{
  "vocab_size": 8192,
  "hidden_act": "gelu",
  "parallel_block": true,
  "init_std_qkv": 0.0318,
  "init_std_o": 0.0,
  "init_std_up": 0.0318,
  "lr_mult_o": 4.0,
  "schedule": "wsd",
  "batch_tokens": 32768,
  "train_tokens": 346500000,
  "dataset": "wikipedia_en"
}
MLP neurons of a small language model. Each row is named by its layer, matrix (up: input weights) and neuron, and shows model dimensions 128-255. Each number is 500 + 50 x the weight over its row's rms, rounded and kept within 0 to 999. Numbers have three digits each.
A block is one neuron, or neurons of one layer that tend to fire together. After each block is what it responds to, as a language model described it from the Wikipedia text at the highest values.

L7.up623:482428408469561460463454454547439501571536452565545494459372487444438515568508488551447545502487515461510512426545619454556554523562453465529509554532484593528486506508547456564422529494518475496506514482530341447548584393586442382517499513501437513550533479477512416429463571570498463547556472486475445457524563457538492539539504507486423518599644546513526549487423464475379483420476
Quantity word completions

L11.up5:506518540500522441474501562474411501488506514473620445484533437528527467489548536557479594463542465468483520480541566459512473494571503593586448589491515563583470611553518595488473436504452490523494528499527505437543419504546551555451513506545482467470488401537496549545433461462511458533533600402524539520558524459593505404509517462482477427460531440492623478467497518476384522454463
L11.up638:581483479496529479496492439540546607485488463530560500481499557540470497547498539492543484531503473498530467593571496450469556547496487487415451462513519499438520535461568438435539450543413579397410597447471425476525486428527421432553434554457497440631373436482558535566481524530505463456480522518540459560524517505543537484554435504507492502505557540544426554552556527543470452460571
L11.up742:451437524520514493487499544427496524541490477547479488468531469525580509584574569524460594423602466422575491559551491588631486480566545573595493464535579541439444519565524513558539460544405494417492505486534555481600518526540558501530473430490500606515524440504512459483468479540496531492529482453512513454441520545576469387486454548487471401479532472419517529478480521463437504516566
L11.up835:520535493496537492523508491498521504526541532481399522498540467462496491510542553526492535478495478533537537471628538470500533508522444536506637484444510521472478519466570500526415467651547549426516431503497565514484524543541514449542621399488536464524515501521429537568550462484511426454515467493557493554597531574528494539489488563533458477473527435517575546503482524518472443505422
Proper-name word endings

L9.up12:475511484528535476511501494526482480472497377514469478492519535426497577513505536478482543427464523534510536529500599484483474525501558461468503534492564458553459436550407470436579541499529463496428400479472463510506544448565436502539566501486515506529490379544509547481500468569434512465487562502545378386512594502476528551480528553524419528345528463541492414482397532481564551507513
L9.up61:465398508529563507542476484444528584570457509566458498397478415543453472473466522502502555448462486438491521546572437517468497483462553457473449496512439431440539534554534501458516384406479449534487395430528573536460589513561465562591500354570459475507523516514438463555461487481463568525518556498370469419567608519579580583519503519523413447508433512528572488480414503493512452532438
L9.up85:465474474565491423498463526484421489516404429564474572508442351355465508460476482490537559460479513485539530510523566555468429511516435517514395572461462621450504529442425516505590478494545611419533555536432468454527505482520520518449537513456512512498555554450491500553545455468427489471612470505554468545497498521521489543446533534490522530492525633496562469552444443570530502428422
L9.up105:523402506537432546572462488488543465553533569515516515553572426577523500479571472528476538495511471446623511502506561539547494490438473467533505514493396503495471533622478405466524481554533512403499437437485475426487424450493515466504515460597516483586495467432498484593480533487526467472521541421518412543448586496412508507485524572620391525467471631524429505568493497525498481346459
L9.up180:466541560525486499509489519507491467535538562552493394443482527487507568442534517491494455470516527528562460462468559455534537492494505451569488489545468563531539469510441480571552534513495514498469475541534496536499570499477535495391352452475613428484494491584445508432506468441528582558547591428487499435460448487593477558521407540477415507544508552488539515565485477446507569517468
L9.up182:473541495559496555577451478460528507505467520557462558499521517460529509490553492440436408554508533549523526517498519492529480496559562466443454510517569569487481515489513526562515491488542511423546461394536419465562514434432463482417549564465534512601487500492544502642431377527487511456511448422508436419479413568587446471403522456568479443472516501612457468514575520401451552406520
L9.up317:493461470484470521439582484549467462537434513523477506504480535538458568548390523500434523388662466521492516500458507490488528552449419514401503464496470519511565467570526433483493416464516430541442490499540450553478463464437531576497471528507478419517517496452466436554514413624385503628574519414559545506516614423429512504464409523540533518497435513501567527553416520521428514398462
L9.up318:399484522436480516537520447483494499560523620529565460443549442488515377508437544490490523481621556598458432425501564500606529520448532520520457475501497540540430513469521489443391512415513549481513550478483553424479578449495529411553569518455573466453439473440458482371542456442515446510598527577476506540460487523549562468560462438501477556512387495467491549556462500514579496541414
L9.up577:504504424481502519565433513490477434460505559605477491491497544475580472585429379533570529538535585508560423429528557494558518480505457542539456434506518519442478529606471435473540457462524472528473473465435530513606463461599458532531455521544476502521590415516324471427449485527530439468544539466483486381480543563509564468499404479423395518501505515544491506560402518444441598451436
L9.up600:537478549448515505598531453496613478530444511486476579470485445538489502492501643563518532558391623519514475483500496452573501414508583479502516558497452404466571439476441493555506433562557489496548524523426519502493537491509508557468437481501458412494443526638504461476510588474475496493517499541529531557543634506572499503469476530538484428451572431544503441434493396538465579458530
L9.up610:565386448484488518542538464585543512473509511510473545480516434470461536560561566506479488487499558444484504506547461456454485451446421505461480483397505521447592498547544416467545454505483546468447532475439465453565536458425460448519447464536570470525447575473558547542526508367468470496547439509435477467503480511522490569488490516503564539516477476442516562576486494458504603518409
L9.up629:539441506503534425514441379388511527559422598507481523434555508516532503539454458540432570483574514499468504511552532562540442479518542463431527453425522486491469424580511532397505458485559515453458478515576476499481539383537482440540457466514392646486560503467455489433495581508481484496580452559510444526386529565454362530485496553462448581474399533466529527512469488433539488487557
L9.up905:506511489451540542425456564526524478503622413483431507454536612558539513473425495476544415449551632510442506458469511506510543517492464534475519543423503510462488553587529566532491641492450493512523331470534545508559572502615415539542464518509432503602447455488456481480495369402551471507479553449471509507534553492445535466412572464460475491568462531527433420556546495478575579480442
L9.up956:438525516508467605474432475541410498498518502459449504525529488477540569574448595569435561506325493522579430474448500523537530539478474508492540537450477517525555536524505432424493575380548466501555488468487481504445514552474527511486495501568465485510508528472542491444466577396548529612434570438585473496483599526504446528490519530527440575544510593591521458500539494545450534441461
L9.up967:514451487611549558556562502526457468462566516525440588563525432518485489624481425471408543484645496455449553585448541486482589526454425477422485499486486469424518534508487533450479558357557471545533463447429442381593572510576481455464410480497539473556485565505504414469532475503460502541580519459561513421517540415541475475496481470479491507478550511537482545637570547479482500426505
L9.up1013:507386494546472591419452453457476550557460508514562485404396510455579464544549544534536515538506517506418545536459534456464548565518465458446514517538432469475527510509457477419554507498498451553482559507443503543473529478604435480513498443508511440545455478477609516587498410566406500489572425569409442475539596576475400583499404490515378515451462540546508420584420508652536506417442
Quantity words after verbs

L9.up8:518487567448563533473514459529484447376439488503539468593553550398550439420488405410451479548520476448469495468459534499575557460505560469522485478461586507430515425464475462401472572465428465504503493464535444480537574504464509539537510526504563510605525487460525527512433537544485571545584548508556490490492465504563438549524547454518448495448531535496475470518451469463428532417506
L9.up106:505396491377562495465658476562527531422514463489437501491461525526616448449476477451519585573543493481532487467516468448517521549503414407484616478496419552499538517636584469492470535532392550429458493514444533558505512455530497549484485584485515545490531447446579497514431449492463549464620476438489517510639591532503523484489449516479423436494489470528574513459474499436509508506450
L9.up119:522560550529579409508485536423516485407488527503424480541463478434509484443481550443545499590509585541467522445504457476506392536467399518571459550461449487604568547497498482487473461564428431529487447501496523610500502490517562465504564538451428496554454509511416472436476493601504495466541437443494497540538478437608487518550500516498528572478431490480572507417451525517513499555409
L9.up122:525486508665505573470430406502537561528536484553476474447427455457523476561561536527530542545510522515605454442498570558462435516559486515538579543514476587629446467465444501457485496531408449448555514536454377463446435602427442518589460555418552503498548482492500514541428544393456534581538471467482473553544448514493491501534484521555488518409411498545440513510436517508544562480482
L9.up130:466526526541484525480562454474471494427493491505433506487566525507427472536519480496530543597511460436508598480561499488539463466503513473566485483417454491520446528455542428511464486449538502563525452432469418477424504453564493510478474530497428510462434551502539470480415561625467521481544488461584559473460562509513497549518573431556461482405448512489549355464444452552449496446542
L9.up326:602505559506537432511475526519569528467525546532427479412464569397577532446492549526392479455472568465631466538624503458414542453520444382510568449478441492540479557515524567526399520538429441515498527548538465532424456514518502468490572519486506429550485428553470497601428522549499477485511583512571434519499532571508580547503508514435539547497446492473464477531501505524490425500444
L9.up343:521584461510389462536504469508506458399566495469484539504518530461496523555457506431481463450518498449445577594496585496467416543489530592506494497484522563508533499471563524491542430483478537479522454506506479437550538521487455546530526433567501535459535453454516518471512443505446447456406511476490496439626481503404500490499497463554485511470442465574535420495406526447429493443464
L9.up505:554409479537482468513498517564545521521554531426426451506517473501489491528508445461512509507451499463483584505475588479523461501506467451561573564475522423443409537415594482440502512491453492523487489518525549408547581434551528465496613438472513483559354500492513437456520536431501478603616504491563530427544551501476472495524485474448454547515432547477486530461575410483592497474559
L9.up551:473459490521601506458536504460476484458473545582474457530557421444391463444600489583402517536472546416490442462430552516585547458485513517477458560449494538465485569449478502475498589319569519397503551607548474466481540492495579565448508476451491444493457474551536529489403535560450453565475506507522580530446517402520491508452435593544393537383442530527516438542482569538564568435507
L9.up581:441418493479493542494533584505528463463455527493474476504455553365466530542485539540486453499528516593498411488518592474517516433447460420471540479533529524507486596490539451503422443449457493450507584484466555560494532527465437533427617487499511430509480545555464485446536558514514493478419467504611520478434504374482512486453471504507486462515503570449472515613540494508516544507491
L9.up669:520523559426480505597548409448481382385538451520463385504472509436622437464484557521565509442513485492506506438442572405558509450479466435553539545463521461540589538552551389507443523543460470522522499500426495482424532486476565434546519549400506513543461537489498583463442529462495541524519476534517555511458486430537500498521529530445522576444531480637488559494506367508503544541460
L9.up795:472540531465607597520555473520520429505547522530405497412533418450442403483431397605449562415446467488519426430540473403477426499485494489555455542511490479517474554504535459553468452504593527412437479504569538498447535537486503627568512541440550525518430567481476444451399514452508516554482449503542514492538533530486501540542485497458567372372503618542465579569501448454550529446444
L9.up861:499517491507490518479454469573519422523553433492413531406493518467476496450478476422454498447466484520462523426563418531525469551558517384493579546535529537586466487440643429519501461393540538477529493545571381568561407503505498516555517536523457487562508473515508499502453498557444501489552465445550511390559491543549496512468462500422515484462515528500487653547473478466473563431566
L9.up878:567457511582527479475508469484417495523533512440476391495476537467515474476483381507373486458477519466606490494529525475436533550588409507564481477469514539469525505487577483504516425448467467482463467588523491459536563409424546546520527561455393470468533556520542469379394532451458583599479489476453544499421389477538562522526484490496561593485489425548526460526508474581457467563485
L9.up882:518475498486514559422486543502528428462597501489495519456432500457460432475461504523480506546554497478463474430535510503607535502442499434498571452485504549475491335523543442476436477427489520476468562517481395495503527498431506559555498594537488557575459431467419447496459463497538454501568518416626613507466462485563553526530541504513372512464536445546542534480436622585532487552552
L9.up1011:508487550522553536463456557486495493495533495464494527511455472514476493553518406543519561509558504524481579571507478388493469429528490548490514652501461463474543514533536474495472480548623431500464472466311531523467497533468494536470438458486494441564428499529491445493536512472488461609547551509548576438477540569514504481456444435490550559461434484508529414555486558549472506411498
Row-ending list separators

L7.up514:589461514451629428424511570545474528466551503424446557533538580548482508439533544461586577442534468495502483500604462529565456561520466497545502581460406539544534476523421473524510522576543524516498484493466495461508488606522564379498484551544505550600412505462559502479478568541484406586528550523486581590523506499487506520484532475472525480421518450562413515527406517532459591482430
Word-interior fragments and "an"

L7.up435:471464453415493586479534454534489513422527523459515558350412486546608518476567515475504487598505491457509529434559557535476535453528525530472492516453434538465559436468462452474571553493448387554435579405497621523412521503484514486471468601539475554493470463449593544524514556601409443601524561443488502492479537487527516601512497501560426626463458508400525545484504544548461419549477
Clause-ending punctuation and conjunctions

L9.up32:450568484528476517490545592483567530471484551428481492480551421444498546478561492449568486472461554485489479496453480569487459490506565492527562492485592482457493497647497516494495502574447475433513531582473485434536477614448486442489471499454481533490567521582483436542493567472451450456548509503620564566508529483488480540470483560483629539517578450453518457462446506495544467467494
L9.up65:544515530544463503491490642560451484524486556526533441517435492522505446535443512478434543529553426551482578527539512525413404568613559588495534513448581471526481456450473436505445569461502525404516463475527499417614470474506546505501463528522509570486523502574562414497585544437642477463566520488508512455648439571518577588499444443486460403441552498574423513508512481571517510508491
L9.up83:554506509546490583444581531483555549532433481458545522475462530450532428433547496493335608538521508452495500517481443537469476530572560541446536490434492491589537541435416546529436442547493606444571555571435587396525460475586523557524441449504534490470527516545524460418504498418590440488477489500546542485573494515481487582536484523454547478597448486510432493485554482557474535530541
L9.up98:502532508513592581467548440479579520549457597546539460492590489391509520505549514530544490522520560544468471397554425505464543453446473474524439435473474489573504470441410456417564530411490511535578545540506589513486483489592440395526576487484454555510524503506411431553481483511508516490613498509523521462552532525482488496523498526498512534514443585461531454471504449582430443535530
L9.up132:495516359535528521484563565522499520464610529432542587461474467419429533510451488462459491521358530487554639582471391533539459501553495481463500535491519579538544446515544512483497411560498492530490406460490539469553563485518474543495519465538460524475508496532582530495494513518471534586576488484396581510424495502474510462516418507461480481492440573446565478565485502435492525506470
L9.up228:484529409449462459614562484392468539628440576510551618444528461488480471436456469513412505521444424498550537493511445539562491460508578534550494401499452558501559503498490503494495514544469611532590471548498476520484486595531473480428487553575499431529556480533582498477500507555515530482465525526551564531481503498408444503468372464515438479481442526504554454537618436578507474470482
L9.up244:518571551602516474549476554464515531489558573490505472490453510432541567525442574474470621410500543575521484441513512441523524486572559525432517493504519523572504430563449558529555556489554491518502418583442539456568522619536493408506572514514416437514476512559476499456599623551436435502486479532471487504542444508483457427533534508577516433588456493389497457533544425536432525533470
L9.up447:490585409506481605528555483528525409467409572449472488492403440461492519426528543526539423456419527499484486503427459559496498487528550470438471423540537604518524537538580440575489480599446490410428544472535396404462442473525582587511431493431477421498442451468535509443603549538520514492580383487490496471521479613476444498548394499488517490538542460533556508461484531499437418490460
L9.up461:520531567525493538382481517598521553472510587493519485431488557390434534373477528512395523479358404455468437472426473561535514441530525533564553493436560489499484459489563519530561509501426450511510391529524527483438477536530565525421573508520436526573407561579580533518415487558538425506521553447519478446556487546527503549535455517489558433535534532540562479492503464552569466450457
L9.up584:438469474513476437473451461488478515424472538565508474440495524431579566517565563472485469463410512583477510460556442535448527423512455509476532469493442449617489409539465453469449534417481514460569448620558464448485537476486566561522576518491459484503482501473504460569500539523469383513512494565562571527520556543534425519565451432508534441446478474479517475535433589523446458473460
L9.up672:492589416524446559469389567473492541391446506404544492463463494415395460399463556546499600538543453633561606501511442443375543428596511552493555413520504497516445572523504456511497454546542545539515425493494500469601529521528506478454531548558430496520513466509451527504449508562551412491549509521551526403547534623438480564505463497508388468450517496467499490497493524448453528490508
L9.up683:507523415539487457508482544609513515395565503444516485465443505492445478534520395479595510475549471486439436628531497554544429503519478598527498535446523607510533521456467585530402452450491654510564489461459573453474506421469449488547539554364578493519416505454458495438495450505522497570452558566526515448557422596469487507528458429492486438513510472548519540488596516468462503471489
L9.up736:518529457452563471451566573444529466556397573424533518377454508420500493479429538474492579520512514488467556507481541578357471510539458501527499439470479585505499523575505557518462471576513570522464500515518562528535517491552483555560563492464473480462602501511482601482567542525587552507521381584549530553604557587533506547605472496476481397473472495563563552535397471458549499525533
L9.up900:485585433483479563511491650461446483445518441459443523437513459407471432511434423517456524438472439479463563422458537450480662592570459498588560456426477561491504497611478472506506510483542585495576474591478426488553511492562447469527542478482512358505532468574538500477576429579459497561506459475508511487483529563471554544525528581552404565615470559501552540549538477534478506393459
L9.up942:575466472526558440429551438525527516546512564478558478579497495510511462541525542523474588514461472522440539457547421558557439454556465562450513484454543624552504454493481489595341474492460478514462497423570510524451526419500507512512449597448494601451452462460504475544477469455562546521570515537536649425497480466458607526591535578494520481434499504543431532576474394471505524477563
L9.up1004:477496448506531426512449463410558503476474518431528512398572395451568387562495456553536424485535455501488467495521466460566561513540481540616615464442462552479480439527525505598509469516476529496448559381512493565530460387533505582548499525478508533499519466543532472440458548520521567550592495482528489578558493505421462459501457578460518498513527510438487501485511521477504603475531
Repeated name endings

L9.up50:422454453485499533504494482469435479534472500566508532560534544495627426545476658470479592465464547582548437552383498451504442486506489531605528406468442532553543531479367498507470523569463465499514518470520442466550491521535538447512568511532529492583553460549530462426491610510484462540653452484504509506440535508548488456509496440472453544535608510479545526510543542511469535556487
L9.up51:498460509472595430484512507583439537434563536482465483463453493576471458470443452482470586532541575491426564494493489495433511595593495437467552515495384476444431448575619439527530531579499498522499554564473487466556516485555439495478501405444514453532398594481564511414446413421431514526463470534586589497509572534559459492536451536460489450490517471567579502483409489517555488506540
L9.up115:561511496416478394484452572535438413580548536471476526488532575499499511584446495506525547508548465587485520574512509550434491432406532428478532455374472514518443513410555458528513542520535558439497492416528544533471518535455501449532565543498329477516434538495497464492477445518467472453478438576491482540444450502524563482432555537450542482544497517447518464546481456462611467500547
L9.up127:438520563502535535497533439432347542443493480439514559475506480556493450516544526495453538575507565525535470428535442481461436449480495506465428477484488595399506615536514517471527521542620539485489471501500586429580563476506551415487539530413467524474533490502440430521476536499521461481483537481613571457486559513513411414457497577614470496521551500549456602454599526536439523440545
L9.up242:525465537509587555535477435493475570513511503500478490485571584488538529500467574461540552552498527447454487534578509480472408533449533545505460448479459579574375392587496490478491545546526614509480528513537530502489510515494499501519620603585580515484520542486523529411476447536477514475529453488390527573560540480439492517456485552544524366543575470571504503509473521547430491617450
L9.up342:562526428444478515471536467564490490458480463464515529504363497472417605555488501562482453549441457542479543399546532549363502630513505470623528504517465436522505486453458469476553530534534432466515520464547565495517546532621494429505496405437496565568466535565562499443478443494453539493567503465438512521581479562423548573470398489562560497509488571531473582544533529457506625562504
L9.up521:545500482452462352422417565618493507486412486472501519488551459542573466455500514506561555416473480495511524511505511488491532488484562427511463496491522476372475570400546493486450563441460470480554469542504563398537504485475545399554487566535561428595510541512552527486465448608481503525523387539550582525430456494502500492509505511533524549471519523502569571598426473455401617528459
L9.up575:561508578554559471603514441481372472570424649495442490496562483425574502433490469483512576474517492500495442495608469501568489483497461524526466530544535448530514490411403485445522501514541477457487532533509447499516497467545510360467561534527503466454525529422436526613457463455464549501444514550456510396479482541495576475531466428511468568522499554551499436498462417483517520535441
L9.up598:473422477455550397483588577550547512552645472450488459555515524457453537518496689502499542522456543423497532494530458513382474453553527433453520495454479549594510610545487517457499555593521480431540508540591420523478515534516568514511550499414456511477593459564516474647491440568490475467555498469597510528492522445574523445430469497454483548557463499470554490495511543481530475470546
L9.up631:539463515452527433443496532541419473482524452519427510462489457438525538478523557444511468515564514531542422455609477588551489580471527608513470550579544486416424517476477493450474464448537530489629402480512509466550488592523552569453497458529452442544543427417535451519488524480473469445555506476565513521555509597509545563473500494510446439434595550478401515453475420451494571558398
L9.up640:453502468493521412459576491501381513501518478495522502370451394576481450542508512562511567352519622497496531517507447510521482490455491433491565468477533539504407553465503451562511458532463516450497525504510475570497418547543595473449472473477517505534372436486445504488493527541451514502467516548416415601509456556466462593348460519426528481423518624445490512472457448494520500504538
L9.up722:519453461464614540569472492541460524530458514505467430530589563466583484525516480442560532479531352449620425513528549501451483433574470497467543586526517531469545553537547471539484532473484540601521587576494505490476497589572514433503565552456476492537476594492488453453486433408480522532465513572501484441501459553495441539483487557474498460497479567429424545471512606475390490585453
L9.up727:523628489509467482474488583491480528465437534557500614445580528524533480544493583492461439493434507501438484552554552452457598545414468463541555522432521573503513470467535531481532508413482546463523522479563473545469521476531482465489542511430522461411470529524525413505467476592560440486454450507569511531526559493434404559469421523595576521548475564439472446531522504588451404577541
L9.up864:446541508443478489446465515450562466537464424427521524564477501429487475523537529431566529482473463559513448441512562595582475451443474528523556591392452566553501522546512520533573520516627563561561478612505486557531434516475575439471528499544484409506506580471496502477558520613503501588434477535479597553596388452504526525432406472537506497460479508452468565495489541546506481593535
L9.up927:524526493480528440567543429549455528584547575421482453496535447482464572460517523516551501498514514448481464499522491581416517485471468467478502577569556535579476496440553415458538480554550472474419496596538561536531573499519430446499516508458519564577455562448509435496479452549380523554548520526444529387465597449533451523554478526428428494498495496555511542535514508442506542507546
L9.up989:541461534555551544495538497609580501472440513466483488465602507537499522459451519456485479512517451561480493497580509480516568363506459497506517509486513471527485447470542471488545559541505523543478542514520456476471399477448476582563531553450453470459486402490573550491327528546667509472541451525553537522451475553456588586492509603533510536459542480478432460539559499563496531429495
Indefinite article "an"

L7.up495:463428536440514539501516450450537562474525604582514492542483532326500488502487460496486480476555442511480491496512536561575547408425530509497566538487516446493562417552548519521528458517524553375496383509546412457472475534476605525466492478455538552475495494510455473504454573530480471415510531500523516492572534492519542525561513524521510338502490599415501542481474603389463524479504
Surname-ending word pieces

L11.up363:495537471554394486608624520490457514374530560482449384508516433500481569536477550499501540480500476502546399511466510485469413540518517491499496540520496484435539532542500428554535452562466489499613445459488477523537580463492520542511589595469612454545560463520454577501452515430468508558541539507592495498553518479462484370512543544470516563482536501486589530587519467509466461407437
L11.up368:535467537480556490517515401535471427385450538533417460461503457469418523545492536552484482457504511448368478477488615431541493505474412470501536586537511533438492564565450415571577466485431490555505492510534553535513556440532551511566516545408449483586486496468540496521458544542460512458507485556452492452527489472553420572524509481409496490480567451553510543422457429515485545445520
L11.up711:538505541479539525552480461472484475398452563540373515465503456419504525491514535574446512521527525454509530502500522433489419513551433475518535598458415507513558584567517452544512376567408509532517519538569587528484563569471504522493522624379466508634436555486488517497510550493431576521539422501515462455518508443559469476478528516418496546503524432571540502430476452492542479499434
L11.up820:450375565472592536476483435517446481451529518501473583577488535437603486498436523496515517553495431496532498488469567496510525527473493504556462422462430501533570471595571464500542466534435506459443481480486438541504537494476538510570568597401430475553495509544445464554530549439481475439615509531502512460495467485499444584633510445497538546478414525459546554420470452487529524544478
Separator before a name

L11.up441:456462451528506471495472519507515497515467466549448520552559402538487408535529462438537576528528495423403476476541500475448419519504463523450464504511544519440503505516476474440440568378579476503481433496453531540457544426438469478464566518558550446586504615526538473606496496504526495542564570562525514503446457629495430574504513587509465556436454537612472495448442462509506529502499
L11.up461:454502515582549595453524558549502565463528514521487587505469553526562494499466508454553434491419543525574416497515415535457507512445450517443438558565570541451481483463492454525494594551515634481435513574507514512510479392484504500513480574440570492550471547487559487435470524475435492500418521477439456444449537499538509483453519438501452502474452456586467467528460501483474536464539
L11.up485:445465445533515453581466527383506492457512514485344456480503448503497604424506442475427534508568553479467489553605470585483521467407485476437426486613528525500462492521450535523497513456470540476480364493534447492484483516510529515369497457580483496572515539496468437588507473496513476530591575525460538505506474432498506492470523549539493513509555548586500540561483566566514441430464
L11.up1023:493504486551447484458510520493545467432465460503469529474518492515575440509507463422492530583582481544578557493472528485546506545497552390462494567560455501558465532540596409499563483488451549442550564516470482482536495430446563559454540555561533501578403490492581581553439532539494543459511522496567458417499491465533499477467489481464461466417535579569460515432535572487534600471543
Inflectional suffix tokens